config.toml
n_layer = 8
d_model = 192
n_head = 6
n_kv_head = 2
head_dim = 32
d_mlp = 576
vocab_size = 8192
activation = "swiglu"
norm = "layernorm"
norm_place = "pre"
norm_eps = 1e-06
positions = "rope"
rope_base = 10000.0
rope_fraction = 0.75
qk_norm = true
attn_scale = 0.177
bias = "none"
tie_embeddings = false
parallel_block = false
init = "uniform"
init_std_qkv = 0.0185
init_std_o = 0.00463
init_std_up = 0.0185
init_std_down = 0.00267
optimizer = "ademamix"
lr = 0.000567
beta1 = 0.9
weight_decay = 0.29
lr_head = 0.00517
grad_clip = 2.0
warmup_steps = 252
schedule = "wsd"
decay_fraction = 0.625
decay_shape = "linear"
final_lr_fraction = 0.0
batch_tokens = 16384
seq_len = 256
doc_mask = false
z_loss = 0.0001
train_tokens = 138100000
steps = 8429
dataset = "wikipedia_en"
MLP neurons of a small language model. Each row is named by its layer, matrix (down: output weights) and neuron, and shows model dimensions 32-127. Each number is 128 + 24 x the weight over its row's rms, rounded and kept within 0 to 255. Numbers have three digits each. A neuron's up and down rows have the sign that makes its largest values positive.
A block is one neuron, or neurons of one layer that tend to fire together. After each block is what it responds to, as a language model described it from the Wikipedia text at the highest values.

L2.down163:115108135103155108122125158151105138129096122143138135170120136105120191128093120138160158109156116109087112138127134118109110115160152104161132110116102153104153104165066121104142099155109111124097111103127102136093169155152126097148146138169164092093123127122112078104137114135114132134
L2.down288:128103145109146127150137138129130157102126127147129138105127132129121137118094145176082144111100110108133116132162150121149107156135136125094099122118118115130131100132108070135141114144134094096127112180149131116060121151181131177139169090138129163126133088101103167108151111188077150127
L2.down348:115143154120107136140158101146127175111125119118116128070128165094145121158130103133098151157132144164120131127147148131106145135137133195071112166107144087148127155190161117132097092161126153142167132160081121128136145143111128081127169169157082139164125096116083142112134116129138114164
L2.down533:114091128121143104128171082128127133149128147092147163134136111173124155144124146065103175083140153095124151136107126082138121144153130161150105090111106157143099145171145139104155169178109152133090142169132157154138086080122103147117156138124125109144142105140122136116143072102126130132
Responds to: Mostly "there", especially sentence-initial existential "There were/is" in census or descriptive prose, also locative "built there"; weaker on object pronouns (it, him) and mid-word pieces of proper names (Haute-Corse, Banjo).

L3.down57:162115149087140125100183092087138122109147097159124162125186130156125112128127138132111124148150116104104102157111102103139131118085114103113104133117129129098148120131110123134138129156108093122078146120147134124088119122096128059120134120147136118166135067120121176082144148127106155162
Responds to: The first word of a new sentence or paragraph, mostly "In" before a year or time phrase in biographies and histories, e.g. "In 1637".

L5.down13:090147135154182120117128129139149142109163100073151133120118146137122157167095138082143141097142118136138136074075116123146124134140127086113142111133142139118079126118122135111128145134132107131117167171138100130118101096145124118124076107153104067134134165141073128116133119091159139185
L5.down159:124126150139146173140151119088149127138108116136088127163151130155133158128133099124112156107105108166100105148117165161134142146145131070143129140102113141148124143126123130095120125161168106094106131155134107123197099091143114097152145109137145158139107100119162095092151151107103127147
L5.down218:142162149164149124118171110146109172126174101123145185083095155185117099177097142135128118115159149148117157137125123135180133088104103096144121119131128132120109127146121123102099146068110133104145131138116111104122131085137130127146116117081120111154137145161105101197129120131159160159
L5.down236:110138116145110161095157103138122165139128121131139154131138114092126119140126129095092175132102143144165108139126114121167113103094125132137094112131106130142161114113110132095152128134109147124119146147101119124068130103160100153117073121131098152139133158116100105138150147115157126137
Responds to: Modal or auxiliary verbs and infinitive "to" right after a subject noun phrase, just before the main verb, e.g. "route would cut", "in order to maintain".

L3.down394:107120145126158089130136117108118166140115130127132117107109101097155127096113105098103142110114154151144122134151110117140146131117087123111158127153124167142150120105115155134107122111141135166120115158117115089179096154118112131120154112143129143164136127093133165133116165174107113141
Responds to: Opening parentheses after a value or title in Wikipedia infoboxes and lead lines, giving unit conversions, alternate names or dates, e.g. 210 ft (64 m), Name (born…); also census-stat words like children, people.

L3.down255:142141115128158159147124127098127138160136144110120091112104082139102098138142109084113097136099119114089140124144107154112148134086120180100090145117115141115146135131145140141119157122162135135079147116134107143123156145162138137142108152125120159166130101130163137153134093147148124122
Responds to: The second digit of four-digit years split into tokens, mostly the 9 in 1965 or 1913, sometimes the 0 in 2006, across dates and lists.

L2.down45:091103113123126117105145097128151095102122112143156152152124144098148144088116118104118128120067176117116122133145164119143177108105122167139107107151087146185169109139116155117157149077106149134121114146126145128129116151127136110098134125132103154113101128145148125077132129141121129179
L2.down68:147109134136106120077129196117136085145115167093122104155126130148106139158109128096132141134107131118092105118161139151091136118158121166168116150120133155111130142111091137119110110090120093151117113140103166158121095142157100125146103126124125110118104107120134150126135112144136146101
L2.down283:085139089088095153129139104135100124139149136097105121129145108149126125128110136126086156130147137149136141171141155124097075109137100158116124136183159113173121147128120137127122147138125102199107099119162149166074116157155102139161119097158112150103127079108119114106151126134136143098
L2.down286:128118115121155128121136096147086144077130145124136138122142111093125151142143151109107166156118118149156111147148110149136146148130148172139090128181072103145146108148076115099125159141117097147142150141134133136123109081151119143144130120140138111111135126092150087150112147152128142120
Responds to: First subword pieces that begin a longer word, chiefly "de" (devastated, demoted, deemed), plus "de" in names (de Lisle, rue de la), ju(dicial), pro(spects).

L3.down564:144138098092127113158105153146134136144095129121138132084110103153131176099123133113100134150118125141131081193146111107123138135124115141166127120131147130149153068139131123141140119156122102149157115123113156110152164113154171088125145152088127137129118135094173078126097119121154131156
Responds to: Word-final pieces completing Spanish, Portuguese or French names in lists and tables, e.g. Giral-do, Emil-io, Tole-do, Cádi-z; weaker on name-initial pieces (Le-, De-, Antonio).

L2.down48:130124119140142110105126131108118125128082160071149160189108143134101133123145115124099083092136163135108186150146126138153102106099172132152112113159132132142095189129134098121144132115091127115121130134164124133108081160135120129165129117108159082126152127124107166108130118111149111127
L2.down90:108132107139148096168127137159133139204142099130146126120098117125124105137095114166117128161123100131142111164113101105139118132139157064093155152144180128122108175138135137130164121130107139143129143134110178148083141142108076137082109117130154091112113109130155122144099145128089124120
L2.down135:110127148096166135132153172135119116168131106164153133165095132154134140139138123135117102146109109147111124156097153100101112134132128069181098139124132133157126116150124087121133127171105100131083136101138128148121130122124120100163118167155110136121149130154122120094150139147103138165
L2.down470:125174133090169110152147114101118143146130113139110109187097128129158140155154139139129095173131107102125134149168138112133094147093132043148148117165151120131129149120156117124097108094134122133133131161156124143148118189129130163142086121109126112117116146088131064135112110182150143128
Responds to: Wiki section-heading markers (==, ===) at the start of a line after a blank line, e.g. ==History==, ===2024===, plus newlines that begin a new paragraph or heading.

L3.down517:143096138170149113126123185065124114152138122114090125143102088091101152096116122121134129137130147109156092123120087138135123108149091111137109095135141141141146162154129152144125129127158127107133109118104123197107083151138115126076170110116118162104085130129122103131131114174147118121
Responds to: Fires on predictable continuations in census demographics (African American, 28.0% of households, population of) and on first word-piece fragments like o in obelisk and oz.

L3.down352:129143110174137160177153128096115128146165142119089097075110128119130150109136136134156110140146105149122117120152128150114106101176144108114125123103122149121105100153076112127107151097137102164106113111144114150192134131175106074106148113101141179088100120142130127095117058098142108167
Responds to: Digits just after a decimal point in tables of measurements and census percentages (2.5 in, 40.9%, 2:01.90), plus some mid-word fragments like sub-si-diary, min-ted.

L5.down38:115153148144148154137149115105102124154134139146155127111167091114137116120144149133141137139147178089147131147143145192140125132166122155121138125110127098113116103103169126095156149113105138124092148176167116120103120126110133121123155169136093176067121106177154153122063146085104137138
L5.down89:137154173133136115133106115091109123086085131134092132148120097133108162148099073137131094158134132117118138168125153150185155134126145150100151130146105156116146132146155122132116171075108170140147121099140103128108153133148127133103118129105099104150133104154109196138143125154148077136
L5.down132:125111128134126110144130153162112119148136190109110120132108132139127117160123117100134145172102124148135149115149122110128103110102141102138177113155125168158135123100119134132120146123095155144118145147104153161138143068110149134138141151137095147143151107121086180118147089173145089113
L5.down448:136152122108140097116132140118127107090160131128155165110136120078155116141155170140110091155102154146116126121138116126099174141135105171085161102145147112181131107133129120123116111123125173127140124142118134106152130145079113080137116118117123100153099144131098189132100150134161136135
Responds to: First digit of a multi-digit number, usually 1, in tables, infoboxes and stat lines, plus unit words after numbers (ft, mi, g).

L2.down232:145105084096122129131150146149152150109119115119126116150096131108108147172136139124133145108130119152097152118132121073091109099096110119136152109140102103162156126150119155126158119081152144125108135130085083152126100127147153182100154087135113095137148128109138152127127132150144130100
L2.down368:102155112127125144078112147136153120131123096143124116128161084142134166154136121176090104135132104181139163120103126161177152096067125122137113121133127137105133124123110164107140117124115104146126184102106109111108078134176114163126105115149113146121134123112100138095134139135182115106
L2.down456:131121130132140169121128143111130125105167147123153136078100112121120167144127120112146154124126150091123102128158149182117126163111120127102127173126184127106087073132135129094117142173121120064127108112130127127093107141152120099135102130156117103102088093100137148144114128125140099110
L2.down532:145131094126176131127149123107154165117123135122143090112154081146132138177153114137112150176080117146118105125130140126143146130156083096108188142091102125148125138083096069135128130156106107137170156156127167148134099100108145109121137116115064097096125079150145128124140120147121137136
Responds to: Single digits or hyphens inside long numeric codes such as ISBNs (9-7-8), NRHP numbers, coordinates, and ages; occasionally inside mid-word pieces.

L3.down305:112085082110115132127126108149161117142107105084146106106127083125109140158105132160134138153150129145111139150080120110123074111111127129145159119162100159142131116129147106137148122089149095159089107150136119165151111143118139134150141128115147194105159168110165135116109130153082162118
Responds to: Single digits, especially 3, in the middle or end of multi-digit numbers in tables, infoboxes and stats, such as 214.3, 48:13, 4,344.

L3.down441:138103139097118099117145164131122099104121136108139172149130166124113078153146153120125132109112144138098057124115138149122144157127139085143107137161109139165142149101147159177125144113156096138117130112133149141151104119135109075121138136133112099131119132110080069131180117151144124120
Responds to: Closing = / == / === markers that end a Wikipedia section or article title heading, e.g. ==Biography==, ===New York Mets===, = Title =.

L2.down49:129101143139122130112103112129163126135132136098100153084147158143134120111114132146144167088180146142121104101136116112127115155120128127104111095173124165142137118159114119106123183135085096132104136117108132110070081135132180155120090144139119062133116087145108153128085174150126164101
L2.down382:130134155129153131116132128099104120082099143129075124132143132099099116125133137157139149155134119115090142155138080119141137130093160171136108129148096160116138125149106109137107132084123128122148148142161129128110144160100146134144138151163095095154125116129139114086136135120105106156
L2.down406:120108087070102126138142094098126131147139146122128135118136123147142124150149121130165116095122112157146149080114086138101119132106135134172095118093139154113119135146124144135134155133113099135083124146091074145142129137130123140154101117159094059098119120133107173107122173116112130139
L2.down571:126118132112111104135138154123084131091127127132121158160120132189121144102110109059117154113175160128119100099116140140167108159144118122163093158115091147112147147137127123148136130112149138116083116108129141102125077139104117154125121166095136094146092118104151103129094081132124102084
Responds to: Word-initial pieces like In, Con, Re, Pre, contra starting longer words or names, plus sentence-opening In and possessive 's.

L5.down160:125158127101173099160146100125132100141134111115117105099096170132165105171132131140135178149118120180122111091096101122088106089125153169167101131129153113146149097111073125108154123059102140124149155123137148148127094173156128130139166104088154113124102102123116171160089144106111106119
L5.down347:122128159120121117103138126107127087142139162116078094134125090143139135144109158132133116154122120148142104116143136128147141158128135131124114142136113106111122120118125160158171133118129105135121130105115093158114114141169152121160153142080132176137111133158171069123135107102142118114
L5.down510:104165135095117130147132141139145087147137122154150152137143140175174081171122117141115109149115120131105170102154125101137107104136150122113139156125127132130152109141123111089104126122095116119122105133106119160139115142156113126124127136113117176120102131156136115095130115146131115133
L5.down557:120152109149168103112111118114117118104153120122112097118154157154097121151135131112148158117120143145087160119127110125166134079158120145163143124188149147105136151105105150128125136113110149113149099114154149140118097141120135074164155094124131134162127109100154144095136143118134107140
Responds to: Mostly the word as (as part of, taken as his wife, left as offerings), plus table header cells like ±%, Notes, Score, and was after biography dates.

L5.down122:152105128112108140119121107148136114141113130131151106120169130122117142119118113118133126150113153150146141134138123107099145127112132088134118147117118108130135105111138109135162131145109114121135178134115134121126103116170138099147114094131124255112124152126121136138141123129111127136
L5.down134:147116131116109119112171121151151121121102110151149115143147165139106152105145131139115106147149116122146136092142180132116149104117121075132148119129123093149186162136135098157172141122170131081149083156123121129126076124122085137099130086132145141120138089107133126135157133140123134104
L5.down533:096115118090124095135125172098100118119154096123142118119091150131131171125140109136138133136107119125105132092144145151131124137108114128148129127180172130104139101136165101114145095148112148138123139162148146125127134149137163136144120125162106118079154114098103138101138144166096183148
L5.down571:134138117111092128131147126139129122128115121149174147158113152150088134129161135134175111119119098125122159116102111159132116116149119068147113125137123126130127097109148118136150140191149161138111118148098120131156104111138129129120137114116148119134173141085163087119106168144120153123
Responds to: Opening == or === of a Wikipedia section heading at line start after a blank line, as in ==Demographics== and ===Types===; weakly, some commas and list dashes.

L2.down244:118085106147128148117106157121135127102157137115152103119134139164149141133129141101130131119164082135123136153129131163099126174103161140131128110082100132128147132110127117197120091117141069148103110127145065120180168122128133110095097166140124093111161167100143122127145131142167150112
L2.down265:142138134143125100111146136124145093173120121109100141126126124120094089150141129157145175142146128154105135108114118123112132093140079156117132107141157111149137133155133116136153162103110118099123104106073160152120108156141124104126167109146083162117180106120117142116165140180131133107
L2.down268:095132117141135138111147174151107159150156120143121193126128123107118120172119087163117107123069098132147120110114154117142149148138128097082121088206138132115168115123136098127114101150102128110094141156147099146144127073115126149143139122132093095161147103113106163097092171127145128133
L2.down309:121130135102140110093137127141079128136085130094138125161102160175088084116120119144139105124116131129138126146129155132142154142114121129140104127167113110118125122131084148134116155117110128144112105130131154107138110135173118057140108160096143123125104116139123131129162137152103152130
Responds to: Two groups: the newline or closing == after wiki section headings (==Results==, ===Production===), and clause-linking words like such that, likely that, in which, compris(ed).

L2.down32:123104127182098141092133120177082117116135121143115130082119092155155127152096124159117143089113141118147168112148158103099133155105116143164150086118139120124171123146100175139134158157129156106158102119092110126159134130145097096127150118134129093111140107124144140102146133157135123125
L2.down114:104122124177114118129089138126135113120123130122156125153125151149149102171103129155114128117102119112124143166145103113152138165154183158108156147155133098110202106138149112095129119106084115107106058118129135120120113128078118120098128130146118057140125138094134108135138106087158119128
L2.down373:112159149132171114172099132152151116107161140129082095075114113180150109161150144128108132140142111126111140140112096133126138141100111141095084134131156122124137120132151157155135150114113122085122127102145114122176095131171097137193115151094158101115128108121142158111123114117140128085
L2.down530:101106140118104140088126134142169125148143155107125149176124110139136131170159123146100139127108144129128131118143108118140110145124161098150170097130104104146100104082119106156104127123110162141140125148083108103157136114129162123131182165088091081156089153064154118132142087133097123093
Responds to: Separators that introduce a value in structured entries: colons after infobox field names (Phylum:, Species:, Fields:), was/is after biography birth–death parentheses, and table-header pipes.

L3.down438:138106099107165142104132110118094111119136140141134123140161134153114161118104104117130139156113109161123133123119120148136132117102123138162134098151118134131122146110103116084104116086136128092148109123110172153111151146113072105094150118176096105124106146111159136107148163145160136168
Responds to: Modal/auxiliary verbs and pronouns beginning a clause's verb phrase right after a long subject, such as could, would, should, has, they.

L2.down303:116146141126163127129135118116120137143148105098124131147104114108084171160128162083120135189165135129120096164132120153131090113154174136174079156116095099139106130125125130137109101100181145136124144170135097132125112073124115140158139115136121154119096111122101161137087132131138142090
L2.down362:158093169167131092143166143152135146116120122117176134119096099145137080138148125097138108140134121123143092121149115125112117091118089092096114101139116093161116130126165137129137108157154081137111133139088128181100173124137129156122112119138122074132144117133144140137117065150109130139
L2.down422:162156116147135121127141141118085133105121144099134139101128133096121165181096119124132170143126137115135126061113114146140097144156138134082129110128133137126137194111116146181119115121102153132155143118093120175087120137095113144126129125119124162140089117135094119142147084100127152150
L2.down503:148131146124102104134124108160130106086084124182142053103113112114171116106146101115097135133157146139169112122147139101123133137129137127129132118102085156165111156146159112137125125177124131101100105118072124127116125149109129067142120110170161189099119115137125122134113132124111125130
Responds to: Closing pieces of words or numbers in structured Wikipedia text like infoboxes, tables and stat lines, e.g. plural "s" in Review scores, decimal digits like 895.1, 214.3.

L2.down134:108115088100112164124114114163104128126116096126114150121125137160136125133131138160131107131144134127158132088108118152127136137117128110107124118123122098135101141169119127094152169160171119127108105109141099125171110149124127131124105122110085149103123131184136148136168146155160164114
L2.down357:113110147088136095162118131121155108137138119109129084154160130169114116135104117124128152150131152107111164126137155104109119156157088133110147089120074114123094105133119121146113119183119132100120142102101150163116125133140135165096087177152122098095136125091152137117134134117096131120
L2.down364:124063167095092111128147118101164125152076144140110123111114121143126149166130154131140088126119137113139141160167141118124139156156161133103109139118114129172125067176126118134131119143131108110153154135174132086102163133109136091122140148115121091139132112080128115132126112075142127147
L2.down424:145119130150111102097145092152151141097190132123111138099122131169149111146108128134098131129126134175059121110097100124148128118122089160156081115097160131106153091142136128145162143099143123173120116155121168141118158157120153146167188107113072123134084130113134127125135137114123163129
Responds to: Suffix pieces that turn a place name into its adjective (Austria-n, Croatia-n, Pakistan-i) and other word-ending fragments (grow-n, bar-n, solem-n).

L5.down28:129143098182132125158140112087151136167164124112125138075122129123116125114137181135097106125133123143117125144134127148169090104143094126089118164133142127103104121160107115110143128068130074126109145105124132143139181163101125125166145139112160093143160136104098124119143146150117164154
L5.down124:136141134104173151173133095106078105126124164105119149113163153127129116099124146116134165167142115078119088121138148178112137118107121154122160150158080168128117182122109127125151152117100101117119185128097133131141125124141123086119120105158111174126129136140124103125147139105103111090
L5.down300:126139159122122159116152142118104098121149103109088100140068131115123151159154121136136108142151168127101114153119105186133110091152145130142112118111111122133103144110051119108121127082137098126160139092108143146065166091179154123159103181104109119109127160133122095125147162081162135146
L5.down544:133140117109113122113113127112121112165116124122120123133131139131125134143109155146102112113176126124143154146087119138136152124103138117124086099130129154129164177158148115209122084070138150086062165104109115133115125110094146149149106101137126175138101110111120128125167157189116165147
Responds to: The second digit of four-digit years (the 9 in 19xx, the 0 in 20xx) in dates, e.g. founded in 1975, born 1981, 2008.

L2.down78:146048129078140114120132138116104130096099120116159107136154136135136164113133135196105108081137136115161118117132120107118123159137167115150141112131116126124115134122102104128127149151143118085097110160144097157096134142103150131150134133131170125140114136164099178158121107133137141117
L2.down195:168137133131142138116129113137136138134120131141122131132125112125078130138112128130119098125142111136120135105124098128123101104160133103151163125149135129161152154145159130126142112137149124134187127129107103177074105129090141126097148126126122140097109117171109132148103142118127119114
L2.down211:164146141107110130152137135118131172107109099149082140069105141149104118103131133109141152120147134094172053180120092124122123142137142149149147168146150084125140132151131129148118136127119080144150141160153108146131080108148131100115142140131116145139079106122118180116104107099143155127
L2.down497:183121136121120145155139129094130153128158137106130131128132119128096139139085143114075135112142109091149157132109105097147124127186133110093137126122105122134138178175142095181104133176144132122120093136166182121127124098135130125127106152133109133122151096103101142156109139097096170110
Responds to: The second digit of four-digit years, the 0 in 20xx or the 9 in 19xx, e.g. "In 2016", "From 1948", "by 2007".

L3.down297:103129117108137152155121133141133121081144117143136139101111147167135145124095132099151139108131149117131078154134125121142128117171155150201139127132119085100129114148109130074119149059127071120127105138156143098175153147128114137125153126159112114153177105084150126151100134109137116118
Responds to: The word "as" in any role (known as, used as, as well as, as in, the as- of assembled or ascending) and colons before values or subtitles.

L5.down3:111140117117115139073108118179153129128147110086172139121149133148125121105139126131141150136118109108124108076078092125079107106120120156106125134135102133122138104118143128110130117165129118157051154125135133138116087144128144161127114176161086151125106131114167127134131127137106147120
L5.down256:126150126115151149153115149130129127140087134142126129136122059105107149137119103131157163127134144188134138159118124162100141130147136144118085123083104095098132111111115139158120166131132141149118141130137152115094140172126130144143152148135083126138096102129157132142132116169093105108
L5.down322:134122120164142147124161102121116114184112124090139098100099100107157141127122126133075144160140120160126159128110137105133136141171131114115095136115162102096114143151141118104136088116143153089156144125121160135155156147149115129143125094088132163079131162106120129119111144136114103124
L5.down564:115136101160142133098122131187155102127079150075125105124123152121164129092118081143146118126140109116137106104116107115116116110161118192107118127135124148147138137087156134119125132215103088166092086117101149120109110158119138121126129153141096164120112115117171151119130142102114143166
Responds to: Conjunctions or and and that join two parallel nouns or phrases (death or divorce, studios and transmitters), plus coordinate slashes and word-initial or-.

L2.down50:166116138101135130136066121132108124096088144135108139176139092170119159085124164122138105129122096093150135172109138094115119128146154163137117115127142128087109093162097134119136119143168130111138106159165115131103086156089085171115105101144138161111120164158111146100113132082118091121
L2.down233:140143141104128119094127138125116078156070155146102109145086151112128179088169090113161139143130110118166104141135108141106128104146112149150096139079103128083159100132126146149143098123104105112140107075099139159109138146156125115123133138130105171133105152121137142133131141118168096155
L2.down446:168165125119116110125123109159113133092144124136132122115157123074138149106116131130104119162138115130139158114114139119178109111092146167139082145125155134129095155128126140149105123164120119162114130147177131087149142137156145155092102125114117130164075131161120105116101127080111153099
L2.down522:159156148138129119119132099106157126127109155087148113151129145131085110143126178117129111115099134108165083128141118119137121141119133171105101094151113197120144116160171142096115110102146107168126136088136091117151137120055156142131106118109136147125144174142098183085122149135140114145
Responds to: Second word pieces after "in"/"In" (in-st-ability, In-st-alled, in-t-ent), plus linking words after commas, dates or "is/was" (also known, named, to).

L3.down29:126077145163175136092172149116141103115140126115148150139119158178104148154114162156139118132134146132098161164111153102115152115167120112141140092094143136099166129092155113118115126142117123134141122100118138117096134107142134141119099131091131070137117133139129075122151155151108133151
Responds to: Fires on digits and symbols in infobox data such as coordinates and density (36°39′, 25.52/sq mi), on list-item dashes, and on sentence-starting "It" referring back to the article subject.

L5.down65:107133124130150122129117148140145180156147194143117120123103085079122150108098144133108125135144100146158121121106095136122110134115131156162127090127136125096144095153143093113123108119106125136110114179151141136138151097142143183105136133087132124132156110167141137141111124112094132176
L5.down95:115124128121122109107137164169120133103145127135142119120152116152089140120130125126150121108126147125198105157139153113112171143114104129160146138167134141108136132145134123135143063159123131103148088160147131091131116111140118152124082106142148176173109115096157129158114133148123129097
L5.down334:114107145152158110133099111105076162143120116179146134118124133149125139093155119105116089114138110176133093130134100151122126136122134164140132152097174145114111113097140144102088101137142119129142124126147115101169111151167142150136133164125147077120149169130163123125109144111141149112
L5.down427:137144099137096134093130135150105119150104124147132121166133124151116130099126154096106120126126123165105155157125124132093105122107131122125124077131127142132145111133119166122146124172118141135149099145102089138139087136164165149121127109129124118130123129118140109117148077128118112151
Responds to: Small connective words inside foreign names and titles (de, la, van, der, die, Al-), plus colons after list fields like Department.

L3.down241:171110079130107096113119124153125119142115082116168073141124125104087112137150169128127142138147100160143161133092135147131117098137127156122142103113125106139162117099116130152145117066101094148111105144147120109145135159143111123122108114147121132107134132112173101133086084109120180181
Responds to: Single digits inside numbers in tables and statistics, mostly right after a decimal point before % or |, as in 40.9% and 97.9; occasionally mid-word pieces like ish, ed.

L2.down247:123130139118138155154144102138134113131149127142162158152096121136128088148100121129179094154092126097143103126137094115171110169118108093176108110121097098091113131113136122156118133136162107164079095182100092152184149161132118111133158144081154156135112159124147096118074163147114151111
L2.down272:136153139072118118123178080119138126108134111193160133117140154115133076147122135083132145098126140111105139136137153115160119155145119097123133126171108100096159114142132155135126091203142141109134140129150103114120102154115108138127130075125133162111126188163098107105116138102166128096
L2.down483:106114111131136142178138116076127163155128136128129126093115094120107088138138146093091127125142134140126116131141134118120136135112130149125134145128124096142124102169097094167131101172157114133085156133095144120140111142154146157174119089122096104120111121133133157138132125090162135109
L2.down558:173083127131139118191130113112104142140162128119127133146116173111140109106168151123110119144136130123130111130102127108109093112158117106106128150113163102105118120157133128155152143197146146128151144128149133114112128119110119085138106129136138081113107123183153124113145166129114119126
Responds to: Word pieces right after the start of a new line, list dash or table cell, as in Genus after a dash, Running time, Ne of Nephele.

L5.down49:137125149144111117106144113098086160149138066116116093142120098106166119101143160164126139131149137130112140128098140120115135126117152126141154120120135072114135131116104142149114101119116127141145201109134125094111168111125077136164169125094121170090143109086155160135105137109082121151
L5.down150:131150135114093116100170083106156121112117104143146168106128148121134107137136132159147121146143101149124112131055127112080139100179127101141134136148197146123091101164096105088139155114090115121107105156152123105165115121107165129113115109088114212139104108119137139112136112146111089145
L5.down228:105092124085136135147135123136150116197148144094136109085120149154122139121131156140079140114124141137119110148096124122114150160088123135150136102158110126120138147128161129120091093170126164108143134121118136124143169108139147132137135140158141064084144137103108134129127150120138127142
L5.down473:142105144089151155073155122173114132119118125088132111134123114161154115081114113141125117088106123122108107133113124116149130125123147137116159168159117101104176136127123123071089116083138153167116126129139166099131153114147156143138157121150124116121112154088100115142114122093185154137
Responds to: Digits inside numbers giving quantities, such as populations, elevations, areas, counts, scores and percentages, e.g. 31,275 inhabitants, 76 m, 20%.

L5.down25:124114126099108113118147085105120142171115107088152146138116141140142126151123164112155150117140105120162072090127144104131121146116129088125107115127140102121130112118145097105147140129175157139064087149110125111117148146115108127106131138071153148119088106136110125140123161154146138124
L5.down70:158109078132158178146138076150156126117107150125120120110125114148090170131135104114131165095128102165151094140110142153144134140092152140115097140120131140121094119117128144173126145077111135115069120109103131134107119130122178069145112106145094127129121142144102140163119134099121117122
L5.down87:124136094078123088136148082120151179142129128141096131093144157095103080090120104131140147130123131136122120134128124127115146111081119138155093172158119130151153150120120117116130106193127153115114144144103135116113166116094141134132140127105107144149112103127160179151139111099130109144
L5.down293:143144119110105112123131068106117172130138114112158152125112138140160140084116156101119173116139146168129115099139089099152172110114116139120106136136174126128119123113141108133101114153128113132064157175131177111127099114106093105107075159156119102132103115136102144156122124102123116143
Responds to: The token "in"/"In" opening a prepositional phrase, often sentence-initially before dates or "the", as in "in the end", "In July 2022", and also as the word-start "in" (ineffective, Indie).

L2.down125:166100156118124095136127119106099117131125170160142121120107131124134124158150170121107147179120146118102130131121152120151150115150111102090147127131145135106172124131119145126124078091110139084089111159057136106124106166106143115138151153139142164125148188122132154136153140116147136161
L2.down173:170122116160137155160112143143101082097094131162159144100123158111090138162101142126136139170145119126108118119115152148132157129178116114112127124088106117126134118140129068111134136120130116177163099136117151117121165163139089117108114136142138131140127124108124150142127115138110159121
L2.down184:180089149132131166134130141124131122148126109097158129137135141154125134076131148136128140109107107126092125122111105157114111122151097139147145124109134153087151135124172126142107135116118112091120129113118127097146121135169108134129112128107152044185158154153121146116109172141119114111
L2.down337:155141116119140131153105113171089114128142082106166168129106108112119151140106125122170172094123146094113107133113167138120116141148117114101130102151142153141116161085109115149124140122094111098127135120111127133143128182106095138126098147101123124174136129107109083142121103142175123152
Responds to: Single digits, especially 8, inside multi-digit figures like vote counts, census totals and coordinates (264,6-8-4); weaker on number words (two, five) and word-start pieces (geo, inter, micro).